Weights of a small GPT-style language model, trained from scratch on English Wikipedia: 10 layers, 6 heads of 64.
MLP neurons of a small language model. Each row is named by its layer, matrix (down: output weights) and neuron, and shows model dimensions 160-255. Each number is 500 + 50 x the weight over its row's rms, rounded and kept within 0 to 999. Numbers have three digits each. A neuron's up and down rows have the sign that makes its largest values positive.
A block is one neuron, or neurons of one layer that tend to fire together. Before each block is what it responds to, as a language model described it from the Wikipedia text at the highest values.

Responds to: Function words that introduce a role or classification, mainly as and be after verbs like served, considered to, would, making him.
L2.down1002:517494508501551550374411518530550485458465502569461600428569531507597588478537529503528524478469516527530596612461474467468496561524411524426541455502548495600572518470405517542496557508409442480566487500449436523433432455546374543587516495518476510541490416502412503524495498457576528496

Responds to: Opening quote marks (", ', “) that start a quotation or coined name mid-sentence, especially after verbs like called it, described as, commented; more weakly, adverb -ly endings and dashes.
L3.down103:487418552497501471524458458509541524557390443532426521440442441443415492515514518497510520537502519475550534511479593502498537524457435441539469465429430456458431452536504416509427583553577479548540401517528535491523442528545479499550465483482483582515403560466492476542584498485542506522
L3.down121:585467409521517402564454587469550537458533493512603507495515476435493535513476654410476522491369416548543456571421534536501307473483469523586547507521476514436472527496420550425470484468522529430409542444579446496523512449492537497513519511448489492503520537461482488422472476429501560544
L3.down255:571463565493479501493466446437574494473444586418497516562451478533574498541405477553453518487464558467534500437466461535502489454527474542417474458455429521604583527465436454511420431450470510414467441461482429470460555524412497487483471458565506489491487464422600610445450545491575517472
L3.down258:479475473516502446483501511488468476547528580479419524390544508485485383511488487504530516451495538466468565493487486480480430524524507421529525513429455471533513529542474522551525524508338555548531542483540447424550470493492459560307535533575495418461439554537518607442489547432503528495
L3.down262:509604552523566476427489599516453438524494542552490439489581524484467445502382443522480467415527473503552578480465506434504563490437429572563478503466497494420468540498506524545497515543462522483516489496531477453512401490514495537466551523545520511483466487543466455459449514445524467497
L3.down356:526568566466523489570466485495559523518548444501450441525360457521512519563520541570517512595505563475504442456498517511508594427509455412541424560507536526549499493472406531479465541590576446527544521392509484529506496568559461530505509574476504512546459457497612448536493565457458449499
L3.down389:552444523464505423462462399466489431487586428487482632509488402464496502450503521523509455449537363504404556459510560553525419507465545486554521573471500500510461476519475517544441505470483468502451559391506556538456515536513490415473479494469525514480500556521536640550537558443558581541
L3.down442:513589476579493432426516452428525557521446496478519591500526483542472526446605504474504443403467395539476517463406540518535445504548437453473529475497518456404502606528533514487519590452465421569544427516380390536502486446499516594543613536411549521520466491484467492547475496505575458460
L3.down466:576495498480493445506580504435409448516484520548471447448541446515576427550609416530418394496523465497502521534476530570511579494444583467513517529495526510457469519456486572491433464520522491527467476496469428559379494578565571533489572455528508523488551436545498513501442471501413465503
L3.down547:513574495530523487505497595444481517549486498494556547496446505516497326494496525535526489460427504461557569481546473560403479403462608440455483506510539575460519442505520482514457508499570470535602500607527482540517507465425483494529496561574489570534562493441600489561375464512490597524
L3.down662:650528521539474504455434485525478517466481591503546541438419530383475393439519493450554574449414469452509483472593516510483374502492446601463513498518447522511464439471437613399446461569412509532505511505493478468494436506484472523506510513449594564473487489450510598435519443457541511516
L3.down790:524530437494513469425489459488513503565502501487569512392396579575449393501402496494537486431530467458477469472395465424460531552502492508528492504449523511451491551492579488624474431517582580454546470451406480514564507597495571444515490472484518502494437434417474524595609505552468530485
L3.down863:500537496502538519533545544564487464549487476517508571474440479519481552526531509578535473568446420552513525508506458449489522498496536578505531525556450497405484543499556521493515433583488582395594430556508518402524498470514491467487550538575584458426611436565533517569443542507505517545
L3.down882:504491583500513493567329526501487506543469570478504548591521482533463535501497566489562449534477603453498548537547452433499476521532393536430450463449490447575407494505493401509426498513479557512528496454525497485429516459515461425481464537538561534530451503464548510551428450524520563575
L3.down939:490479486539533473590497575487466460509473465537495525485531599516523467479582511358595529522532457469579523498544480537423554534514482532508498503460484549522517539516547514517483468432603502520549505485449528466536553570612534493425603470492546485515446548504495553569519474489505416446
L3.down954:485444457497521561541509482393470533557552397499513416479492532416557475516471499547439499556449393591504656516601546521470512558495529581473427566490584484486496506501503499555475532460537551527525468438447482527475451471514487492509555506427482456560512462473482522643498572498463520528

Responds to: The word "and" (sometimes "or" or a comma) joining two nouns, mostly a person's name or pronoun in a compound subject: "He and", "Ash and", "Kyrgyzstan and".
L3.down134:557420547537522520515644487539498467498594533548552477451538472528530456502529485522564560592536465530514529445565470618599525490480500436496502479448471442475496521442470476508434598493511577520516491508573544527506516490468529581494492505607475540430475472466493593486480445509481467439
L3.down165:556551484568430420375519525531579395433486530480523551446384553416486566563518494504514532421482542441489530531464503564566527541575452484492596455400502484482559516493485449464485503484478494522444545565508547580494505539535396452431549501514440552438496483487525549406434518465446473563
L3.down228:493512591483437498467500559473495433441525532553532492579618574470541436541516467478496476553523536505538479419497497534557500424597610537532426459431483503463543519511477519435536446641543461444537505512426470474474516467602473463521474469592481617471546502513562538494544488588411486498
L3.down257:491447509533472526456500507447535413528544557471419553482501461444512488467368449417582536544465507467392482515451411445459554441637568456494470528481594521508509533468495534480462466504477465471615596393493516484566581478504454581549507535507420408470442449471498406495542478443506422531
L3.down319:447508468433527452432500426476447480501482438469467510444469532508514562495426573507485524479543555487474494517551525528486494488556427462392551393525575464506451494507514510382477447552555431492453510545500476557461511521576579445476394634472600571440521456491518417414466496566492507508
L3.down358:463523517499445535446502463552475447472483466483444552595503493515464533551507441451521488483447491489528491483538505418540416526436556494488496524533509513436534484495392509502449556537465516428563506615508531516532583468468494507492634463517547445539483515424515559521489548459543446565
L3.down411:627500534489579498466510456529520458435463550474520602445549480550553522418483522440463436506466542494461496520462543507492465535584522397571441513551509590468324495482457407457563402519529473565439538371520531544435431397465569508439481538481387486506519509479482593474520553494434480562
L3.down464:412510497530472516564452482461541550545521467525548516552515508492507558490501441541521501526478509432455474372508478477464474410484456551554502603492498513493609441499550550409513465491607469543540497384494494452461462475459452503466494512534566540504384401559550550476557572434518502479
L3.down519:585478550494604540533456504545573422515526565480517560450512533559419560494568587445484499529556493505555478442424477480442441512563550521599537483489578572488435525505443424497532551466487456476492481430415506503412524606398510445524494436508474506474434408494595485489518458415503449490
L3.down579:398459629494397423447444487407540570521472442504509451475492473422457514555455479465566515409506607465414542549489490559462449513562523548569558561498578458557507451478432440519480535537527459558504468534454514503453473561467496566435552525569545477511511495544536448636459457428541435470
L3.down596:496511558504567649513562534415617564605450502490534540445470549553427511484504494452513521533325510540620472526520443520513558533472555528417560520465461426612434476513487510438473523591406492451514549507573515474531485514490528549500487519375480439520555461498582511535519513466528476488
L3.down752:549442532576553522494517577464469456467453427498484474511522533539540518578443405473423534526532441482441599447530541511493466513521480596504521533516454503529391519564587396513580575533532491480474422481484535542476387452516555563484439542475493438464418527425465556528476455525498570535
L3.down824:506476463474473428450482434542608604510548576521510594591628524583565479560460546490388483555494479429409568507448562459444491469510502434469542508503497520522477443407485504529424473552484437451476541459491571418455460506543521488491503437534487450438532512547507501556497461481501444535
L3.down861:477560645527516508507437458462511563574529432493452541405495449482526501518598470554518569545522482607538429554494550446461528519503551490535453556520492457452490484512444461519558516588462486441587620520446432432514493527466481566539525535610462472604486479473470512559512469441586509507
L3.down932:563593427606381517502548524507473460509465474509466627425477497488452551476494515512540488486483560525493444554584455513473445512451444505544473498462531441495490570527476510538482426485438594532524528508525453513606397454525483523447546548424560486491463612481642530442495556585416474486
L3.down989:565415495452516455546519496444512415488622534537477558423445552477485519488551524570577503571394509468500498542381437486471535513472521516527518532439533547578461513492539495394504425476479444502559500486365423563555371587503474460538404487476422496507507414457551555392437437540539481471

Responds to: The third digit of a four-digit year, mostly the second year of a range such as 1963–19|6|4 or 2003–20|0|4, in career lists and tables.
L2.down851:529486444416543519562473440445554532465453447479588535507538497521505530483392487470566586523389500527635525549474494447451503433510425465613521498467492485475535440535562532452454508584542529424505537518483538589574584492555524453549579413509548569561516458395463465524488432507482516468

Responds to: Digit pieces of a year (2, 0, 1) right after sentence-initial In, On or A, plus the word after such openers, e.g. In 2014, A 1660, In a.
L2.down252:417536533443428590494582503500503510438531500492477446401452544471444557572531486466544430549452506462434452483563538556455482502495411572475567543490581436452466537478486522466433499575531486472504460576527410564595449524475463508489584535431458487541494438471500423489485409467489501573

Responds to: Mainly opening quotation marks before quoted song titles or descriptions (samples "Sunny", described as "strong); also the 0 in 200x years, and of/to/her.
L2.down195:539516469547391453504509562577415615540454520415485552439493477497456475549538534487521491539553564476577526483454448489595486461543536428491485484406538457555608539527498585408541502545360534518574500596413494476569515435410482483466469473506497585505571530437422581563463591601468527507

Responds to: Connective tokens such as and, &, / or hyphen right after a proper name, joining two people or items, as in "Marc Bürki and Paolo", "Blackpool /", "Kiss & Cry"; sometimes mid-name pieces.
L2.down818:421451543371462494552538433494468559485527449402431507444457597464402492384467389421488387622524555601594512482573476522475500448521558505565496522502546512497526501582615487562487463607567452516548479519435537486453504517559547542498538486527554520501528513583525512498482500524489572442

Responds to: Single digits inside four-digit years, mostly the opening 1 or a middle digit, in dates, tables and season ranges, e.g. 1(9)46, 19(9)9, 1938–(3)9.
L7.down15:429455571537546476574615589489433457503476429425535426527490457510606440491536471513430467470501473528467485503520575575445620528482532507624507563536548473491419523463529517547577556564354481479540537521454450508435579498464380515517455528488495495496454532465555553411477493428519456480
L7.down253:490533469466359485593432520500480520513488561451558559467480502493456490476501490439542432464521496481474538539412385561509441439498462516488481433489513461434550526422426503557525530576481561454531424541580504525545482499474442528472448464525449476484454500512521632468379600437452481495
L7.down503:483489476539434540596439479426567547472516520497479521603466519486466474474510458402559577549499467482603559506466383551498561467577552461604469414411420536579574501409541461527426506521491460467475469510496467502463456483425479450550514525533490553517526493593509499494517556484424556503
L7.down650:467597482487561514469531515455537525559482486570427489502502450492411572526491627443445541517536557554544480439484489507458522537474520509415564546554501465504571507486524422512451449591496510422582459543542477455479457521513529555555615544567545526496541452512474528486452528488535497437

Responds to: First digit of the closing year after an en dash in year ranges, as in 1988–89 or 1996–2000, mostly in career tables; also coordinate slashes.
L3.down367:569540470455564537412565438434511555468460490541555480480601478551553509413522527503488500523569478552519436408471459505403538447508550541586472557533502540445526488515514513495434536527521499445370505504531454482564520584492486620458508562530556380470520510433527561508526553478577465463
L3.down445:500461534488570478480456551428592509506499593428438450526467527531350443388426395384535453549521560527547478463496469474553446536512535488603514482486505560508559572549489486472568554495500527518528538541484520496529561469570483519503451449447494476562591458539468437493499428471590567413
L3.down501:433560480401469531476576491515574519484555477494495604435468449562612487451426482488530533515497537413455464492542440500530498427494501496397554522576499427564529528452490575497518549557516600604501469643545488567528463531483498539416520552526487518448528468459470483502421432406601562539
L3.down503:604432527408527510429472481567528431583548552501442392618492494469423539529522545489427494552513452531475500535569489397498502544450506565440626584461469500529525519513463471523561493392433506497442548516628542515568605523549357473475453481481521489501512514472494570509509554507492535500
L3.down575:451477551538468547492413421481438514463485398426505535508452461446506447602450522448602565471490475519511496490440429474508441453477472485511475499442506485553517601439462429458340447485488512504487518516490477463456566406510525549593565529548488511529554481494470466477565522539425467511
L3.down597:478533458469532464506418502588386467426549484560451448541537437601521553501555550504518479573432532437498467461509552513416523516483473559602466633503475417525495471594575499437538602547528468514371440508533500417489520541543549496394365509437503563453426486479573490552521535608480471531
L3.down691:475461537503517427436484483500503449452513463473425517429516467534500542499568462471461509491435445585508551551500556505471502534514511454508473482499463463423474443575396377500457431427469557487528535502498484448508527577577451505520521528490393600459505546517424503542451466498514514547
L3.down712:491494547510533489410456403521550452507511411477499554528505447489495458506512472419487552467546502517544505542499571524561498567533510576556408546395498519491468455598457569508513545490525517484514516505533488510482606434532507485431609507521468588517458463465585471429429447458372535459
L3.down747:555476522517507495514563483434388456523461490413534481427502440526474495520484477546462491405454471551607529474502455535428599496506401556439478499598469478477489475469505527488465415516516577606463381460521458474450537532494477564517538453499501535585499540451561458487398528542471595587
L3.down787:563563529561527500449456453445560494471480427480525577572500494444475570509563412483523483410431596438571509437532456492511607550470521557494453574520512494480546552459449539606502533550557487365421526574500526441591479477417523435501558577543465504542576437516499525513456507540521486576
L3.down828:515557516493504575521579522496435398472556505556590574528447446626498628426592500561591527473508423547469492479500528455421498493481491563574529492493528422488395432529508520420472472435516465482538411548529419430480542512562470489504516512489486536463537506490535378460527549472500565517
L3.down875:425508570485442457450555505524519529491559394534504578580545550516426509450483461490553525461554426533418400433504583457539475440548434485505466464421460558501519534525388501467479511385554479487542531519499485512488487453530527523518547465437508511475458539564453572453496532463534597400
L3.down911:507665426459470476501443460465534613441421534521472528519497547492480419436490553527505547581492596506552495503462477538481569473525523516511529434510482467445582443569527427443441488499523398554541532482462471545445474557406590556584486443449444488461454450512468471577446560474438543494
L3.down923:551470464518497529454541486446490551526467461505461518451529513505537455510530545531397485446484477475507536437550482536488367549480529448531563592505586414554510487529481473500469539535561497437413607499548466511470423507391579573517487532535514562537446559593531488413457483532547477618
L3.down984:553482521548499484461463442498416473508445409486505523504466489505462536566442547423441544482414422454496507485538492477477434514416516509520513479536489497443517462553403594456472444426506445529487559512584584448515470567416525452503535501561493494533490554475504452523579534471589518583
L3.down994:431551521492561582529491501525496554591489557493487465568603440455475595473470621521477514458641499601487557498519536451457487418467494521400424545501483471560450440481465531566514480573478395510580486507618546468482538540517512481504569485455519512499563450541493400544494499539550536449

Responds to: Opening quotation marks before song, episode or album titles, and first words of quoted speech such as I, You, We.
L7.down520:443456489505458543483477413551440542494519460521509403558464545527517565457527471579478512489433487508584583520551551439447535515507505555624479481461512519542489539510463437482496488572445480528525508486439502478528514499546599596507474605530532402594498465526554518443472576553456602538
L7.down583:552535489560536423426487521479485574486431460488570638476525466529497513531544520495545484487448427475536497487561448549445506435469443480524507504453507543548521453491609483528446512536487520539579549452458512480496532526481505498580603438494570450468522466423566586520527467500481462543
L7.down660:548519522436512542544464464463434416515539444487539466551511400467547505497632456464514486488474519542436427430510510449473428522541464549456535479466470457441430438436480526534462479574509431477501487481478620449545575435456447431454557471524555534528503482394469493430530521520516575550
L7.down767:398434531553481526584469442532451539447428545508480465484465510413648464445508445487514466523465510462506427505561524480542481444418489486520419584544418499423543453456553554497503519555416478574562545410556497555586591400471513512473531529435565434599480460526513564467594536492509455423

Responds to: Connectors and separators that introduce the next item or attribute in descriptions and lists, e.g. "with" (a black crown with), semicolons in code lists, table pipes.
L7.down296:458497475583533469543468471512593508490407505630508407516518560462379414492463421561510451521524463480521480509471521505491551497513479618493479453557461473534475522611545555513520413463488530479424487481393497488443570591540467534487548567472578462533559538476455492488476568470515511481
L7.down502:541516486467500469521523529479477462519478535521439576418558534425482532410477450493545524426571544521386563553457505546524488522525518567447469468554583488551456490552464538474532546484433539574549451469460489508507545464581502557517390487497448480476411540532579498514393456539500449488
L7.down543:477524475443521429543528511486508474448558470505497485457446433456432488499501556462549502546525543496517429522615539436527413573517455479514402555553458505520451513409515492508466483552471509467519489488538447475531586534542569588549503454547483550471478555542479516549479516478505444569
L7.down726:461502419469551523444490400555538509467543510475535617460499513523532479499523513443492544466444477498404540542448382520405423491551437534538538621457489516518457440619464455529517517511510524440451590434536596466524482478504509471455520497501527581537500466443468479503433545533559483449

Responds to: The word "as" in mid-sentence, mostly in fixed phrases like as well (as), served as, as a result, and in cast lists like Michele Hicks as Gia; weaker on became, also, one of.
L3.down74:532530493516607498537439472562553533581503485492476483549515469489625470603537566497503449473561527516628533539524432505472469463526479493564460520525425515411550533547490464458440481485556521500481481477494454524399569510541435494513537490522570497527529438530454449452421468489547503492
L3.down234:553514542551517501509532457468521506577489450531421539451423533553541552481577470599523470539504453419443537488533485524560554543538494470512534481435540423473586604453488564540527462441496554543561423451500473496518522418556489595486529551470570487480556589463459566509497486499459563584
L3.down362:454473482495491487441510519476438535498485489325527490513483420558531515481453405544465464481528472558517466519531518458438530491548553600541462524536545491496459453404515490506498527542473414454419390460518462452607478436491474465531517480424470551482543493524488575433470554494510493486
L3.down437:450500533536414414532454588532505591536445565496550484449533551508474589511475505439472574358473543452560514477477426515493543476641513479436489475531483549554482462471531412505475513562527613431531473548558480437457559477487561472579489540513580567570434490561502459497477506532485511539
L3.down495:450484495548457481532517516592561492494538580448482481580450569481468489388442534467555477464579476585555483498563491551498567468477534510579543459506452376559460511418479485463526469511516426417524510531457557553459484422501500562561442499529567454489568484476589548621575527498411625532
L3.down559:463525408533580406534469499451491533522530551444489516582565505484528533538472381541434500494520507589460561502467499494474535531524416425555465443514541564527478511418557491478454514433468527577431544524458414519454497508519458449558542511623482495443538471439489462566415428527414494426
L3.down574:589546478506464574504492554590438487571450541489513463566519453543560450465423416571492448464522459437543445580484448516429484388455509543490512611440489482598507514544455494465400502526520526531530503533477525374547458415416512540509498527501416501552542462478563501469547617473493437580
L3.down592:458522509465477489581564539500393485526491571406529538460512456516518529531525450504507573547484441485501529530497548491479523608523524524413433486500418502464435544497556454527460573485504474414526538465521466528556428530587535510568515561415445525543435513472461486558538485521502453432
L3.down664:431425515422516449387496477433392478498522496471567502451501509493432413461483546442490517466475456540562425565486494514563548441527533469509467439448505400537493466524554520500559447480424456574486439544409507610585439488507482532433427454532537526451498535520379488489565502502536438431
L3.down668:615471554516543460586465511573492384564455554569558617556570462552500584446492584504580480497509589497413427444508454577500486473496517463438483466491469486489518587490395543458558515574536479552564485357568495494514451379527522487500504534394447520519538458425553580507460459539606490456
L3.down737:484393481457522557438463509494508452433516490534436592524484535537419485575507551535508546564507421503501495471422531378526486502427462540469435500535495430456397477556591506472449555478517448504501402509507595497580511562489584457551580594509558439595499468507540546514489490560510572493
L3.down800:464453361475505557571488505484457551554557511536493409468546453514602638457464514447538536461459465452484536550466494509484573575469552495488549571452484573490498561427387491452534471571498491464484629427515400474631470464575525474468473520496545544622563537547483449400457460556499475480
L3.down857:469494406468535594512470491409346509463480560487500527391473549483534501480516557479428410395526474614555472499563460425476441473388497507533459514594422464468472528490511498513529511613398547503480519498553552508524466549520507564491577464499475540491519528436507479606497453518454411521
L3.down933:547566534472580502571457464441477525517450542543485563471632491456495532397495586475471521511535563502459534471416556603528435521543505440557560520422525517508478433392547480514522434526407594491443623529468418377486452519485446432580552521498502607503434415493550523432503597497548520390
L3.down995:556534475541418501488574538472512422564607538553417451435493457506586515537517448541503523482550510635444408510510425491573494493599532482529438534500398382475492536439473511459469494537630614506503578541556471621563552494507507520486484431449505502570533460496457506581573520351473522438
L3.down1009:444513534449480463555438481499501581489391418498559373501513539477556501509418526529438439449529529579557510492439552484504503505546461517550574524568389471513431459416556414485548493581540454406439481559475608438502406486479508471524423514476445438438476533566453469523584533506491467520

Responds to: Opening quotation marks or brackets that begin a quoted phrase mid-sentence, often in critic or interview reports, e.g. called it ", was ", "[".
L7.down164:554459522574536518563469548515528492569490533498541456541555461488521556367498493465524444527493445468477561478532420473450505560523500539525488557531490397504427469414526480455609392486495460512523495597517483402492446393460525489407545446688546422481529480513436499478490437470532467468
L7.down684:477615539486522536536508490425480509587458430552518434488544424471481468486419611474432488492475559557446599535462541569542501480438570518516465509506562523463430638432505472546512511545521463525533599424460469468467574608492524527472471476424425449484542482509511502463487497447521561559
L7.down856:519480536507560480498503462516419496530397501491516478410470490483365471484458473632400473496505592531492492472534464422559464460480483526515465515506532400489483514470477530548504425597507529600492498456459428468509529519493570520538566505519477516567466496499598489528609584470434588509
L7.down976:488486563540539464541528437440543461549463474457550540481385428518533512472462452457363495495503418512484454342533424492543518446459539506417571581445502509485544510476455423502419462578496522565501488449505557428527507553559417511544552523439579539506535523521437644484558517443530560588

Responds to: Leading digit or preceding space of a number mid-sentence, mostly years after "the" (the 2009, the 2020 census), also counts and table values.
L3.down36:437450491536457431416469496483495487453486526510482473476527430463495529443542578464515554374545394563458592494506459530556468482537550424450408478500511470479542449485527459404549462546476535510520465519425535562563427413446508590462485391526591425519556427437540496570460558524531576468
L3.down49:488575487556480525449457569593506536508615523520463511356464524469465582517523461483491507567524397460467483422495524434463587444584536471526590491544496486531489513528484503562507541484530494507529596491486465538596447504563511513564473485479471492551500494480479560615475513521506604499
L3.down135:356461492505455427464452512490536460499561563434550602494472372490466517508556561493517466478468503488523500453518611475448571418535528532444522440506480451486440542493506467542536555505453477442485446453498518475506597508451500523503506524539519525546620454580398450530481497619468501491
L3.down136:499522478482393466514483527567500475480617524514435519563422421410506411464493532451563618614482507537516475510458499531470451511511475491480432474495492463512596473531459530496475589452537498531479522495406456418467523447582498505512494534590582509421477468539454417496599552510568450478
L3.down158:546515642459516552544504496574482571450515451422534590553479487529386506455430516449489548535596512470435509535508535630516572515430506544558434490611465473538516445520424547497469378555543510456499483471439480565455575548462526522432646458488420495513509516452479515496498557511509486525
L3.down194:512490562601439499526556484531484533553505564434533468428509556507459418471452442503455545582435500538584506610529511506491555525477474506535466453534565543538539574544524543465495475536458464514485539527513453461558530419473500447451499465536493486445458533467515439496504546413444554523
L3.down225:603579484486511531512465447454535418525461554430511575455485479535562452439450519518400475393561483530534563465518412502491629534497502555459509516518508528507457485535521538520634455517483585548398488426499540476557581596466468460526479486432507526541452481427586496419484466444507550517
L3.down363:494559597467495406433503560549396539531410539472541529513493499508460499532561481546381505480599510473563513480424563543449493407421460510488598423491573500447484534452461565548573535609525550488499469517488555504548415438544505590475500588409443511506454630407492529497472484449522532568
L3.down497:531441460465464480497482541504488493532568635465574470568381535436467440459550478569488570507530486485546414502540496524588584469489453420489428540492523482519461514492526584503500566439499521531499426522532421557523544480546496508452471511487486554450437432500538583608524552556448518656
L3.down528:473418418490533589434544529524454533556557443441361501388434475451514575511445472456469490468461537495468616411580488416479448556454433531449498506553510484586548531430473507459528596541560432518522512534544538548456493491443446521502475532449490470425542468530525539555485466524519433439
L3.down634:504439541460506555470516513537568544476403455459468480485468466516476534440575483452471477563418631494547452546499477520484507540468446543461528513504474509436574476403500449554504464605501550521565548411550483446390479427395507489527522538451485521466498588446573457500432539471444505517
L3.down685:580451456443440425453418405514567499566501500479500509589466514513495539450566566536517512549512441477483395493509493490436467463551426569378566438506507557502513544577533478494465450484550500453500543507516513509552546490579454525497514566483523572475546509466500474533462466443562546486
L3.down687:535566460456578483547526438606512541535514563481479581467511435478551481521475456428410450505495448508501508464576499507479522552423466561497477436499520479409476526445438502467460493501433542508464556402459546544535469516530507433542517565429507514500501432444514432405504553551519456402
L3.down940:508491507507501531481501513494477436618535400462437534523446523506467486393471547571498499433544466464457468519550538440464504482496553444526536479463536448475464563504488550415536481494498422431580528461595584527484480560418492468593478508483529523452478434587442535375584528428556594516
L3.down970:491582496480512532507619470518545498535550546405492462469535460616435496505470516518432492607588423448524530470472512496554519507569476495489465577556463531532432492439501448547530490494527548467468403504569461504505475468610469541583403640557519529454562409462541559507510504588507549517
L3.down1013:452500528461414470463527642503485439629576531505499395536492575531521568514511558453411542539499510471564451511539446418438414498487572506498527447450519510520458491443520510446452470478457510565545460536500478474540467510513575387492441444515528528452568489471410470417554373575561471565

Responds to: The first digit of four-digit years, nearly always the 2 of 20xx, in dates, tables, career lists and citations, e.g. 2020, 2003–04, (2004).
L7.down109:399648577547584427615567549532499498397345468458448556484521442493460514519514502626511443440508540446471465400514584498486525461444483557460493488544578501500478627437520505487443490424503486543545465496503574538343522492476513441437505494603468505499534497393571569493494569538440564567
L7.down551:518548561514587525476521491507614590541585554461515431546402466431549556512470497576482480476546491507415549532573501531458494573568415456464524428434477506526436518453548553485563480434441470488503594539522414484432502450487499357531565427513547436507548382494490444530603512504560586543
L7.down576:478481535452567460527467539529535570491465505519474472545478566415471501569412539517527561448527556524520567623517531554411503408472475517491509531493463434475491502540551514586544496511484499405509484462511492457461554483461528507516512530413522545475534492520542448486429490654457500472
L7.down853:474566539564594453490655469515472457480535528417533485458475495518483476469474489539518447424525523576477443534525519502491515490505468467469459431474456477580556571474587454505495473445529551571563512479468498528486501534506536439488406494522490499462435521453521617609490439565420563492